MLP neurons of a small language model. Each row is named by its layer, matrix (gate and up: input weights) and neuron, and shows model dimensions 16-143. Each number is 500 + 40 x the weight over its row's rms, rounded and kept within 0 to 999. Numbers have three digits each. A neuron's up and down rows have the sign that makes its largest values positive.
After each neuron's rows, "fires in" lists the words (lower case) most often at its 100 highest values on Wikipedia text that the model never trained on.

L3.gate502:518491584578506493538508449488478472534474519524536494537531542479466494572494486512511484454560468489494490494470526529510494463492484429523496497448464497479452503570489499449492528466399437493446530538504479400511518502451516478413511477467518465475491456523541432478461516514491566495469481483588484461491478512451451439464534528500450501536535521480539541598520557467443507530396
L3.up502:527497529493579524487496503517565596538487514450535480467467523462451496529561444464543534440546551546444517502537510415477531491529593454502523453485481535473488549555540456503504491567500500575491511547503478570475543550505537524436539436494518462477476492484546483493559567513522566416488482427561499446564547493508503462475529489430485513547497457457454503519485493536518507486472
fires in: "the", "they"

L3.gate6:485462598495570490531525498458567483507532541523483552483510516523524489437479487494470509524474521502612498586517519468485473464473461490574492552443474515487418529511435510595491587485504476455584566489516550509521561490516523492521543510470493498463601513474526523524539499484433478516552569480583514482482458525538468529465481545613512469472491445519512446494440505449517438485428
L3.up6:464446546531553470481481502522481501553489491537514505484564472450468468507438583423514538521454522531496531542529465550459538546541459468506483449467486494485460529506548524483561488454542480509481510470489560526613463484493481504515457554513478487472414508526486416512466525466468437530493582523543466528483502496585528530542491438559443407468539493514527467520538502447597524446537
fires in: "and", "of", "until"

L5.gate193:509481585540482542555528477487466472513464491576504578438522585534526493509579560549507489543504491537570526481459490574478518464519446495522533517531399525446442467503558504472448513516422414498532466573512489468540470508479563468475498466457471506472508482473462508451468497465560415520428487474519447541475553475470482562524534489477448472519560506527488522540432492507485512535513
L5.up193:467504522392511493538512530511514477501533512509460497477511596517502574535505547451592510527523486569506503501439528466504464541532459464569459570556484560512472535540520443474529456502579504514527478629513536545482526471485497458513511521530481525506465436420490521513501514507500469447476416440486510610469524508487504464536474527545447511488509499480562571451462547433516581463496
fires in: "the"

L5.gate581:517385534577538463514488531504477478518540466517486463532506451544523476578502539522534439500452529458515492390505479561488492492584484545467456531519477486460525520540507497462539492463510479492503507532505504485490490575404514496476526565446529472558509472446432517477522528531461542510451534601504576520463485528581498537522488447458490483478458510507481431541479459542556507552564
L5.up581:449510557537494489482508469457450485478494526621563523495454473470529506526409544524515505488530536471511513411469526474539567465497536497480489422600522521478510553492514502504468470543543440469540565476458431496547536542568537505518529481527481551559401529505505456464541442506473493503534489463566537478463524526503546395499537457489438506483524537536514472537537520447552519440426
fires in: "by", "of", "included", "as", "with", "including"

L3.gate634:451469514499536563541574523529488480465490558534475516534500456495534495533431437528442447485509433500557469444488500505544493467565509462543494471500476468472496519476523443464499514492383454544498433575522469493543484537465526499495470513470439515586527486453486486488487465497521534545478384520583493470516511529525475496420535522570476516487572547495561515531533530492495432527475
L3.up634:496508535495619559461515467546503532460433500471506509460461426480479487562464509540463447504506538477482554473500511485504463527551514492476483528448448577496470444484589451504509397455491505494521518442529542518463454538517499475436446487513500497524469429463445530469562430536454498517535409527524463495509555427494510480536513444538504442543516503481504496483500527511539521572513
fires in: "two", "three", "long", "four", "1872"

L8.gate124:461514558566486520513513532484453469538456521483429517558480475447540461491456456549487502483500493502537535557529499487484439543523465524544462455428484544523544482438470475493473538497509520524412559539451482484506516504459469480534447538459438621532536557439524537469484512483442554506513539523471482569502524557497451500492492546540426458518474447508457532559441592425495528531491
L8.up124:485495489487501501525430541559465445601520565458500566574463435464512481520489560492454414488526493440442515546501587434512490491487483503507513496567463572567516511512477440516462496527501483458535541528459457500578505505511476546529467493531503509528514512429493471405539444506515581514529540522463448525475505482455533511540529527484543553537487506568469415553496510457508505480540
fires in: "1", "2", "3"

L6.gate243:481485541558471384460581555516556436445533487448494571467474468488496467499585518443444538567492491483476500499468562493513496488486495433409490452542464525492468569517576511501522504566519469480454526522505453518542524448459519571384443471512520487506495444447544524444448523571543581486462461448466417467455486526500531444448481482540503519502510473491528492528522488474487482509497
L6.up243:565502513495522508524512485513493493530512527547533531448498566452455497487444483509554426457498492510483497488520517519519502506475462536533457529436581450514541569590527555449545538510491533535547538531459402537508534472464452412482531542530511469415455486499445449533523442499515505542439535432495541484580486522479454490496500419554488470489504540498429509554577529508500558472490
fires in: "of", "those", "many", "some", "both"

L8.gate349:545517540600475449473480501455524529534482517464553534527467446506528504459541556503468473501424441525516478473543540525546505462521553472471467416442449539503482517604515561592489566466506506498495546549480558485512487499547472495488523553455477520469505485536496486487523502472464560497504396519518463484527507542444422477517484517524476426515501455515528486526511651490563493525508
L8.up349:548467530526564537475500511581532502502503548533519549438505519496493504495453502479506461456518447521499453466508473537487504492524427566517473552535479452472505527562483475479587469447475493612541544467496451573563424504520512439511524458415454488502448483534498478456482488513537504523424511485543562505541470523501440502435542517534544406577515493416475433515509487463499565517506
fires in: "the"

L8.gate148:514488473485486482420481510486530518473473471481458561474531509500432496441544509517549481503476561492491421470508489405457488465520517457430462445563470445436499508527534518538477505488450478461448535484488562496487513552520516578575533546461458448572484501512451490477480442528501537562532449550430569570516517533534432440565451541494477486432487484532507473515527597490455523553520
L8.up148:483484542474471471474481461491510514433496485480472528475475466563457472480449458530508576507486465501447476502500543468583487436462519572527522526589499474454534518541504502519487433509447482493522569491509431528479524423509499497501545577483488493509469442385495445514570370500477431458445451505425536570459505588541493471552539518478559532507532484571557508519484480562454521525505
fires in: "s", "his", "its", "their"

L3.gate163:517519525525479440493459506494534473475469519449456479465529564461493448441455490588485495569505495540525553539486575499502498519482480515480514460471462495496546506527451570494391497463422528444493538477557509500481507549470494520522550482513517572528552498470502509430525528533529549527475503473464544449549471452438540458378541543540537511453495532550523404564499481431468530406439
L3.up163:516528491497413455438562486491505479422497491451459566490532454482533546419507498476532507527495473409474455485533510461527510504526495480521494479454439455473502475553469524477538496526456488486571463519524501515548480499461448477514514493549519495502507505521404479557513489464472491599505491469527534401512530490442539549529546508424543462536425522416448439509499549531514504426545
fires in: "the", "same", "this", "that"

L5.gate183:566512508556448456525575537521468440487523399460532498512559448509483445456477421537456488506510505491486490530496531590541489441522525454495463476491471469458452583526526484438509495520480497494477521560459431505502515523499494518523522549532449557549506456458494489418479561475562482466435530525487459478447402488506446441389477481599496545524561512422516531503521587509461520464506
L5.up183:536474481492498504576424524534550527489463464530489543477535470423483484438479533435479472440466490494481549452496464422604508501495509500528485531471512456492461490492493555496490436423537507530511525560590441522472521483500510524442550470499488522541449535449489544415544502483464496498460548428476430441600493457459447490528379474470449494492423421489547536522492530506541499463483
fires in: "national", "for", "third", "final", "second", "municipal"

L8.gate302:541473526472510531476613552498543566561494500527518510516522512486486486498476486536503515488545522531529510493462488509565475422497536540522441548542502432535579516404459537465539536474447504578507448550432485513572483552476510430443530478523525595469551521468452491488563416485469511465558488465458513523575492528468491583464522530478509531498510460504591622442480509580493479450526
L8.up302:493414501492474531526536503448489559536456493449479530501549428450511556499461442519580470518417481456521487513550507418470513493553506506569583490520507548442542465503552404511523547456498473479540476519500453447463524538460456483581499525497481540519489470463492498495481545445493467502432501483454480447527473456496534470462468483585512452492594541611485517477465459446477492488467
fires in: "was", "rauxaf", "vancouver", "is"

L8.gate597:463463500432513498484490539529534528500482593541507492467507467535441435487491445444524564454521458464573478486494510465517579519475509547507455439569557483450443485491537541517517524458453476562532506477529535506467496505487539446452562438599498508474480480493532518523513542502439456491508465508497455470564463499573536492499470507439508495460478435446504600475466487558456526488537
L8.up597:470484463522554455480548474428521504521443471573473484495449449525462506566488471448497507511567465400401564482522506476514473516528544464533497449542484488504498473494551507534500480478393544445454500540472510452377518508466499533499532530533545533449527488538456497612493536456449517495481489545452528495434545537463565501541442513500538469450419480442469560499450436511489537573525
fires in: "was", "is"

L3.gate403:475485529525459476542537514469538498453461476469471550533457485487487482541534529500472513543511468488516432457470482464489556474600551463477461523453511473430392466556579505487505467497420456534433440527465530568453461516549516561495442502454500536523411534533469554501477497479459485556522553521445525537520516503488454537512527481500486549448527543489498480562565496468486484567507
L3.up403:472499472466576483548544521492472489597506526488534526490523499536463474524532577524497527549515457467445524523502544485483488454424494498530461438435475506399447529424486491521438444465500491464502513531536537473431444495465499444555447564435504501478548524455502504510508506487492428516503457516536543503462507471502463534457456478516439509456453447511551514500461512421471526436462
fires in: "all", "these", "two", "are", "three", "more"

L6.gate87:481447536538515482554595506515471409469526499616448510514466526460495526492518477482466465489544478476561494505469437506469517470566560476542452465539499451557571461504504530475544492473559538467458572532470460498486465446434608538503485500490503491488492430549472584446417479532560539560478525506498610603476553485488462472544476472538512557493519507498518467486488448448485561494556
L6.up87:481543517517540493489499529475500472520543491569508500438477499561546530521438493502512522349505553514498515495499500497537552422565502456517472472538500560469507434506533454504474481519570527506526571486500482495512447497503468494472507488557482467508561505562509467591459397506464520456478556525548510481488470485462435495493514541424535598454436470556502497465456422475573499466598
fires in: "of", "by", "against", "for", "with"

L8.gate185:532520539458552462511500515504502512508436480428482454579474473566523563534431494536477548523469480483580527568477534438565461469479555495517465483459570467510545553529550464463450539529484471566521427449510491482432547509535567442475492513552496556550605474540560512473555503523424518539528452474550529530511514489538471483519503459516420486459498511543478512543567507504552501498513
L8.up185:551497457480517448488518523495551481480540433519481445493539463554522481594582526473467410446454500489520470491500476562444598487478500543521497445523441583511495539541496471487427526485485415478538463497578423549447480489529470415513454535479522464497501491436467490548572464449455471484490503506510541501456532428526527535511551561532457480511483517485508486467512445520485537525463
fires in: "is", "was", "has"

L5.gate295:463503445529536501557466516563470431437471495512467478520437434540430558505439557467471462503514467489542488521442498501511445520461531504494462454575501497567493512512432524453494447481482487520455490542525455454482511465517484469461544495451475553531567426506507518496570556502506486444514546487487545523435449519479516483552438581554428449510502489529495542511503549503394561496476
L5.up295:512550441566605441517461456523495532563488480498523482454500479548490542438504461436465565490497496523522558591521538529578527498480480510496448442486529556555462485530425476512489498466493446471425563488530508505480414463489482403442500501543504556492610498492565470534545576500502453466521513484497492469451528503526508514463464488502452422475499485540510514570486534487507547420515
fires in: "is", "an"

L5.gate554:543528587476460452556560436599415424517447463530515569563498453474495481480460458476447523557518523532549495446481486539462507510526572512506539494486449438519523552481466508519480481475542485480501582504538482504497427482490435539498548484409523535488485567473459506427543556518574528538502472490430534508532483597589479433449469518506479478504564476413490486540487484498517520521518
L5.up554:475518490490479478502527534417519438479581500400496455544438578520474496510488517553497463485495462464481429480533516557511506472508504524478515541459446565518420511474540573499484538556546534533557504562516573521501407464513477480578442523523540461471491481461561484545486469508526517468535444486542481567473460466591460525472477515543485502489509490503490439560436519479499449483540
fires in: "the", "of", "their"

L6.gate436:485481567500475436504550503478546539487508472505504440588523610514558468504571561496534511484594496475518515472495489520514459592443487482499521536492440510503476572534490555501481508411497489462468490420426474484541512508550482499504515455563485421489538463406502496520549520532503573507519508535615512506485466516512462403460532600499516504519500552540495521528497517526459505463462
L6.up436:555535518514467454556607383437570573514549479552446479477469531511525471389535484553528433459509518490503433465471500522503495467505585522453478487468547509477536498493491539544521503564565460464513435538516520485542468522503572492531470558460520513482464452524541537580499515493483469547481532545477534550489574593513539462486463517472463507512481464481448480503518458554577486457542
fires in: "the", "track"

L9.gate164:552486549496526508414492464434488433519522557519496540515440502554512549625532490544512478504520437567558539481475525511530490522531500486521469523574468500501561482500541521481463520476482505470532546554502443438489536584450488468476477483489482484496473504520469506482490486501497637547503491471465569462447512533473455578518488499580487517506543442531474446504538383469498553492526
L9.up164:458508478484493512485466515483499468471538505419407517522556497447563537534419616445494440454449441481519491491476519420484538505537496477463499479462456512485487530507534522530445546542479532436461532521489406485525484509491522475492492509496494444485576455462521459526483460493538495386506555520476520492461510516539567522504500468397449545527444530469477551505461508436503557465548
fires in: "of", "against", "by", "and"

L3.gate31:475490542475491529546540484435506555513485493604536478505463497485443576485480529473520532597511461568482493454513486533483435513519564525597526487496525525475571473494526530489452551521398534509537552480433476476502519540468489467419529590397503498454454552463444541527519567523470532499461535491540508442543533517514456473559447455510534548480529427546492554536477520459430448502498
L3.up31:538514488462521454451465429448431581494562527481521571492449479464393493497517522518475503570456454520460552491500433486520429464542578459460524468567418472523497492548441556471523468483461463468535565480520519491513520513493526519483463527546505533500512506530464544532441516510497505443567481529547491604436508458492465550484485459546533480469516543451451507485557492498537438568547
fires in: "in", "of", "initial", "anne"

L3.gate192:475526547505491503518528471516512539557589508476508564524519462502464476492453501533476559558442529478572395498422619543451501525535496514468485498589433519515437426446446501477489495524467527534506507580553500432462477525528555469514440461527536569634518497518450540474521566498501486524523507556479469469519549503549557498555473484465475503433518441470516481518566428473437469520498
L3.up192:508528519453562455487526475460469478457482440548401524468489442528476503525444548520517513510486554461459526599519506513472516490433500519542482465503519473464560508448499507493450468580529535553496468514540477475542489561477559458401448505573486569493579500488539427482496462489467474470483432536509532539530504445500477506498548466527515453516555534498465524478510459564516559512459
fires in: "is", "has", "have", "make", "get", "got"

L3.gate49:492513483529517492512507530430535551513529496489463469468544565499489517525450514546461489506533490501517497486456529504569511475428501541585531448542486486499447525566455522446458503561480481525518508414501481490511512431574490506547461488441508516523618456503412501459509559569548527535478592488542464452537485507513487515505513542492523515506484510535485476587411443469427479393458
L3.up49:531485515494556541542487493494508549424529514444547527523543377509490485479485556478515480473488473467461477430484544500571503588474533512537497530515516501472484467444565539508513477558508420484493597410536550519526464506485516448537545463470473428487491487524488547551514523472464512515542519543472439461494512534503491513530562508457458472525422422506469457477389597405489505489520
fires in: "the", "that", "this", "art", "an", "oregon"

L5.gate360:445538477556473490509512469539493520469462535516587509482547422551493544490564522522432543552484490511473496537461522479557507489454546505493620453505458462467405521506467482532467580511467481538405509518566491506499622501550475489405510516520530473577482484496466539492416452441481513537477527506539526510512463453445509530484496524552479469489538516490486494536527491508483520404442
L5.up360:463482411539506488452545472483489428538489505504557507560502495460525522538563532509559560505376492489505464467532559453494542509542506541497462480499488560499495513602493527516547500537532458531495483433528482506465451459503590475574467518422501509518459494572519579505476466491480499562448586470458500497518521499447444520489508471513499523472551493542502572433507518484498520496422
fires in: "that", "which", "when", "who"

L9.gate4:548495485444561528465459518478481486442517481452412460509497537468445515461474557446554511484554445490461453536435568459525475450391501556519554455562478471480553484461486506544490511453452498536538553520494510541488460529481556545477505525477504588502516527561485529441502552562544527562537453493499471501536446564498488521444534530483533484519606489466511493512592533457520563509533
L9.up4:528514437494493504555454496509452495498549493495418491468410465475450568503464576498431537480516472468553518409461555498520584457454496564520499428450513444435526449504452508462509503445477499474453554480521513485454473529504519594527478542473505517547543524490472468446528449464467479524524475510479534480499479531501516544460463461547453540483553499547415473562440491553491421492582
fires in: "and", "or"

L6.gate51:534458478526524438444535498486552531436536497537488532536538537470503565486510477432450490589540550524516493498479510560513559465494620461504454474511551557450489512505446584461411500466439464479464481534487448498472494444472473467505438517496521456450520545512467500533452493527496572499499504472500558500544524558566543467458517499570513520461532561510511428499441492513505527430478
L6.up51:556548487537456488527530554505509562482531548507521528530473518508537507474504427502484445558483454564516493519528531515471519500512482493492440530480494482494501468432437523512481505474442543508558462514468435476496512544481489448532506562635502442428559485461511424442525494451547536472475487538545501539494520452430509532499501482545515449428498484509521434488512555572502461498603
fires in: "of", "invasion", "massachusetts"

L8.gate315:521463508532469476462563539492464461532482491514479466496485527520483529423463483478420479445576500478522568552443552450523532509442525517458510529503540449483502521523468514472506494538445577478548483508494502533524516510544470451503534511431461461461548507477480470491514526472522495462489469490508496501555453535524560478459464634548542465436580449525537522481477504528555507540457
L8.up315:439525438534474490444486506503476471509548437565513501518408491500457541498467507466539537489516541507518505503544532544500518448423445456476445564523504532501564509552528462483494497474533492483415462569523511468469464555561451452519499520461506419456504478456539460528433574580478486550504481530482465424523466477478488520457459501519510568441488443463513424555506550590478475520519
fires in: "and", "or"

L3.gate389:473534503528525515559446512518478526459491503497497493462592541441412485505526507451475544521581468556497504556449552508488503537513442453426465506556434485456525536447478492479530578522473450422526538495518437465545470530407582489552476556522521503471490486462572441446478489454517552480519458441524529506547528521563507440429529521479392477522516429547535508524487540475535488505550
L3.up389:496561511471606497497480462500519460486496508432600446560491486532403544535469564587479517530542520514570432530501509540545529541460473482351561483477505476461475579504504497441516515574532501510456460501520508413531467513436503494468513442572494504564494497519521546547501479463506518494539556479545463504471511464511526478504441483516475509507481489534505514547526472545535465556505
fires in: "with", "and", "victorian", "mike"

L3.gate477:469603499495446479473489549466537456529498499468527485530499522440464485463574484534514581499525512499458467538535536514445505518428479513512497498571495393537500487469473587508398508510425453464517477547472483503543595522473522445432490466516540540477580498534490513437509474474554586535531493520484484531473464503510513444502530514540572489531490484517471454569488521527478445448429
L3.up477:462552521443476462407452529411500496448541522503455494510467449467543506469522487420479609486514535507490559524557481516511527493503479554489370446542441532507479508562506519529517469505542475446569525513459563529513520578523543478484486504474506536432506551497471478498518455491428488515560507522457519399513511453508538491526547470551528460570468517538500506511478452478448479394438
fires in: "are", "from", "was", "is", "were", "the"

L5.gate305:591537566505457475485535502512495521456475456510395481416487517519458534503482507500444497516495550438524535510453563524476525516522524480499510503538453465509561465472474529471434577527428530499443485516526423536523441527490530504591519490486505559498451467465475428482521573505604417473502574479539533506516480461460513548463469532481441524411533464518498511553501519491505452469532
L5.up305:522478584441525490447506394547486494504545485490393519471484439535493525555455494445501533493538501482490522499481454535489512466601442551553497460481404509427500546544514493560546456473436530513498523498522500504475519532506520473488491464468474445500502483468474519523598472525481460508530549521516477490479538458496407462483563456503538554490499554532534431523473576486470570534572
fires in: "the"

L8.gate462:477535491425501457587550560505618469542523488582472532461484527517424493510470480488566503442520539473466527465444513533493582481427519490532450512506498469478495507477495538447512466491552460576508501531450531543469496563507490498492459515435548489505513507473489567490526547556483466529433471469533563585473469530548491470580549485533466457535470534492495482564435460456473477518422
L8.up462:494535510522472464515487475490506538506532554408529484523443516459506551536432441482494515474510505509521529527531531506582417465493492551544548459524531500577560560459495491551479559482556447519466487545562525523445519515534449498431463536466483546472520474494490535491496530468487480456493475528454485531524559446538502412478470498533440482541609530513474560410509587509384449440512
fires in: "is", "was", "are"

L6.gate70:466477505500453502598516523544509487566505522451533452485512507464454524496443491517509418429558512436521534525513562498495532534502520519508497474547480490528479587579481491505468547509527503433482499567505488487515495527402521476508506550504489546500536495498378500420487555435473480516514518555526520585539563485457438520510490503513466597585513502560530554455505497538503547488425
L6.up70:543550460477502540548502503536566550509522495431487523564496521482503526461496517510456494459586552473519594497535500450512491512554482496442477480496485526488512560498550468477538431524516583466487536464523483471449518453472507503530547491501481498565517481467488508418547523427453491442558541546449483524472602509463497461497492444486516500564502415505493546435562491483578485492417
fires in: "for"

L8.gate498:508542551476500453512467509534459461485520452478487499454480456499459493510480496453461547527550462482548537549465524448540501442462488467599459495457510477488549487510472480440489483386504535520505492515477456548557521457477448486417441464479541532488535533543452513414449482512558530520486476469480521522477533533485531528460524517514482506499452540489550555551530567369468536525522
L8.up498:543571492471439484412497545488475444470518578482522469477466548499510462534510456502546533522480514508542537527501467508441453533432445457469521497501516456476389515518447507548487588467468555472501531555493503504542509542589509445521485475488526412419526467439542565482488528461392522476499461511547450493553566533500517500487494512423514539525536490496519547507463550450509458417516
fires in: "and", "of", "for", "on"

L9.gate610:547545461467552479552469472611520466518453449521456521506487429482518495542469494495522470543471566531489515535500477536475522501522468469547426429492502533532498553491480521396509498443561490507515494530460502508492496510557553568552481462514522576476507484505506564456471543563492564489480519522404527439567510459454444503529526449506414449503420504438540504433488492491467443463489
L9.up610:516400512439508468541511524482502513473566488463436537519534504455531463504440477494445517505546471464496495530441527541525459483498509552412504495432489458560494482453509554487493533476516489587468508573562561506480462486512463451445417533639501533526565507508498459436488513576502492520474469483556487484434437507505520483528466466545465495502500508479555480502554515461523524538472
fires in: "had", "have", "has", "was", "received"

L8.gate397:479446461481436542517502490535517489512544534496460440457450527491477527475507507499575456533405500441454509461526459460454436429444487603504512482495549494501464541458474485510499580502513480453537419543556524547534555489581545505562548501538507530559484475499487426491495547465511457428429481510510521495547541515518557472476475456482461389404487528495426509486443494513439508480543
L8.up397:570565424480592436508533429490520544508482465528516507529492506440527573473501474519490508488566464496535567505512550492499534543467513538495432483527536476587517504560526484562453495496442578485465457561415574451494503505579497492525550486503518498500559504531455468535519448515531563485484451534464518540543520530486483459469524492550562477484450437468444546525444416504545461529436
fires in: "was", "is", "were"

L8.gate292:525532488529542523513434459563564523516433476480506542538503479434478438523492528480469478513400480441533453525544461446461545537526463438485516462550458609464484516417493530518453444518463552440493478464469392442436511541429536411513475506468437456489469529501475459551481420464467469534477547535455525523578474487491476543507504494474518504471495566504453429573458535481548519503505
L8.up292:501480549513541464538528535506538486511510472514486563575568509505482467524467489532529494491449491478516503516482488504483511511452490421531447366503483459555443530419471449536492515452508548472550469407461426580480535496473522495441504537479516496444512508451481537555473446554518494506377590504459528445497564523488543528488541504535491549489509521517467496504506545491545442568459
fires in: "0", "2", "6", "3", "5", "9"

L5.gate599:529438529511529511446500533557529396484509523518457540508414445494448494485560448512514464509548569500504498452413539509501447479539556475534513527510527470494480592560506518522464564455494481469434519425465443520557509444451482528487540424501501452477508446438435586510515434531519485438454516521546494457523478547479504477516424501557497519499510523505506479498548520478493518510526
L5.up599:493529494551620463467526502492566526549522475528513438493533499461443457469469528491494496450526526484499602507514535500434469503590471510533482513502459559489515516552432493455531485461464472520538509528531428539537486416484442519478468502447526540464470581513413538456543531522474528501372514518485488474485520508527480446465560463520451440523536511509559466539539580499501494511469
fires in: "of", "000", "most", "main"

L3.gate51:557451457499502514497478464598433467466550499560538468493480481440492521464447473519510464550459418542477494544488505487482489483519501448478503539545506491487507522464487578517479488407499441500498499542405484614552564525482465492484510573493540461449510480459522444547487485478530609512487462484517482464531546522521477409481509517564531518473548484488502506535498531493441515531506
L3.up51:488580514467503496543450484521498517520462463488475525470504500490502477490396511502474501548486478581528521480487467486471498599436471534429513468466468496415521480488514551559440469425504536547424458585498508512565476462444489497527497516532503505481455510480513407509492443412545523486486457472548502526505476520445543516567445520462463514449493516491472541501445570416471428555555
fires in: "and"

L6.gate573:578548560484506495575503450505462431484511484503574487449466553537557469535454508459492428459570452471526509492477510514544539449417461488515509455482503517528430498502527431473473528503538480478405496608545528534593503490461453477462532534550489519413506485553518512527541494491542491528485506525516510544537558521558470572552477593485472548444501534505528523501553511491465534515545
L6.up573:534500535490533504515462392547544481457485512544443531504517558486594466517508500489568471458552525538474501513499491426513554478453573451499513451481488480429544515512515502475513536499488554501582514489536500475524434514486550417472563511494490486515484475556516564516554516539482496445490519538505508527495565532545478506485482503498468547513498503506525539396543528544507560555483
fires in: "as", "the", "appointed", "deputy", "became", "elected"

L9.gate85:509457503465516439482522561496464472493485523502464499538510460424542560446444459475475464476443504461511536592474485574466418464426487494549520481462476495516521523541459547463558498456419424555435476525534413497503514541546519546509500524534488552559481546508492478474526563470555490517438450583499530470419380488517484471460482541553508436503475487553512507503468558471478584529581
L9.up85:556528481519459488550468543505536508557501546503539457521570561466469546509466471477550484456546457408509532586549546547515472468484508535472470551509471554468465564470466532543552532502519472429499522507616560466467553514486522482441483565547521485503500456497592599495530543497491435479500516497491512435509459521524453565448466558493496509495484456464544495495497552475427562452539
fires in: "an", "journalist", "any", "hospital"

L5.gate302:491531490462548502472482452485459477522533559520561481516503448499552443482476524514511449554485487500525492464512564526514497463436540463539471420466464496550412526527481502464499568512480479477487533544534500541531489520451556479438494528514493505552508462529479567550457496413497491466501527473565557598542543467453468568534550508475504569503542510522494615474574502514465552464459
L5.up302:488580554458499493487520466549480560518532532595538465456455455586524453478532494469499532512550542480553536484556492523507507471494591463461466503463556491511444452560472573541465502503471555542522534525497488440516525527508474476470451513545527492481456513469484546507461494543527518439423532539526482590506528456448523470593477465407519598439430512498582494486559486508459537525434
fires in: "of", "for", "committee", "festival"

L9.gate605:498531493514521518552485459443513496499501438548494490552497463515479508504491527542527489479525444467496472509435583501515528534455523528570520513587455448574493562502431468499442550533409454499465511495486506489524564560480458527515476469405497486468548505462469518496485519515500438531452452480491475535555465477569512605447487515569451515501506464540479424557531542511481419552363
L9.up605:481524451425539524528428535524543537507489504515496468522562427502459591490481532493508514457564496504442492496518484461548522515423549486505486525496440515539525563509492564475479498503483451509511497508481521595438505557522471540483462483537519439557548511497482526488493549585458531531547506496492482416506543459563518475399500490484435484511435506555466426510509445577506489527441
fires in: "are", "is", "very", "also", "often"

L5.gate286:549490518501527499516518474458419550567565490499504526484490501505458462526471463573475477549523481473523542543459589606545501520443533531523525477510567528413468430538434522486497482482524470537497490479538462509527476496522478434538474526448517513535578516496478477529477508473487490500550508552566460551472482510508532559501504481548472517524565570589529565471536577474529461415492
L5.up286:510408477495506493484508399431518538534528488528513543541466475554501487536508551515586500585465548559429512557475449521524510420489504433614502498476473506450526484475496551446529536441527517541539511407471516438475527552449512449425530517464456468501432482468477544515556478575511449488494501454540493526504477506532478468521507488524501508461486500577495553463436505505541469510453
fires in: "the", "on", "this", "one", "mysore"

L9.gate289:544570506602452445556496450472511557446482457459609503524529571499452514519557517479502460433561484537528537507476533559543469510478567547497584571444552557481483481492470501441526510531486464512514540469429461554522536533549500472526472555533463494465387471455508492473492456454482535517505594485515541512522469504451527520485502534526500539563421493529518433466494492527459454473523
L9.up289:500499519453477524477474486494473503498509550518472508564462501475517510580487502492509483426486436530487487479519493464559496557507533541541533480505551517475388491479498509502448484487515539490487563499444535494486460498485473463559566506449504472553559563564479448509427428454572453537495553517512465570567495546497500479583532458548527458564554452455474468536476453431493489474522
fires in: "which", "there", "that", "and"

L3.gate579:514511519558520427438520422543528476460462483504435445546524433514472416490450549428537529560489496505472490471478513515436470513464487444543515458460485493531452535533525495528456545468499459477452492547545477494566579547508549517469534477502519573472523398469514459501507465475567574484475478533560558442528539557421567500540517496515428533489526546444451493554570466517497522521532
L3.up579:458439539455519503451472520471513531515597531502509474543452496490571488535522496467529561511497516512403465459474501500526528505528520415487521527454455496484510460516519547467534502478514466507434464556439511481544507416590563521531499613477478536490465472544531492450434469462444469463515486498506520458467512466445557497502504429509526529568573490544465498527487536541416568490445
fires in: "these", "network", "vice", "most", "other", "gone"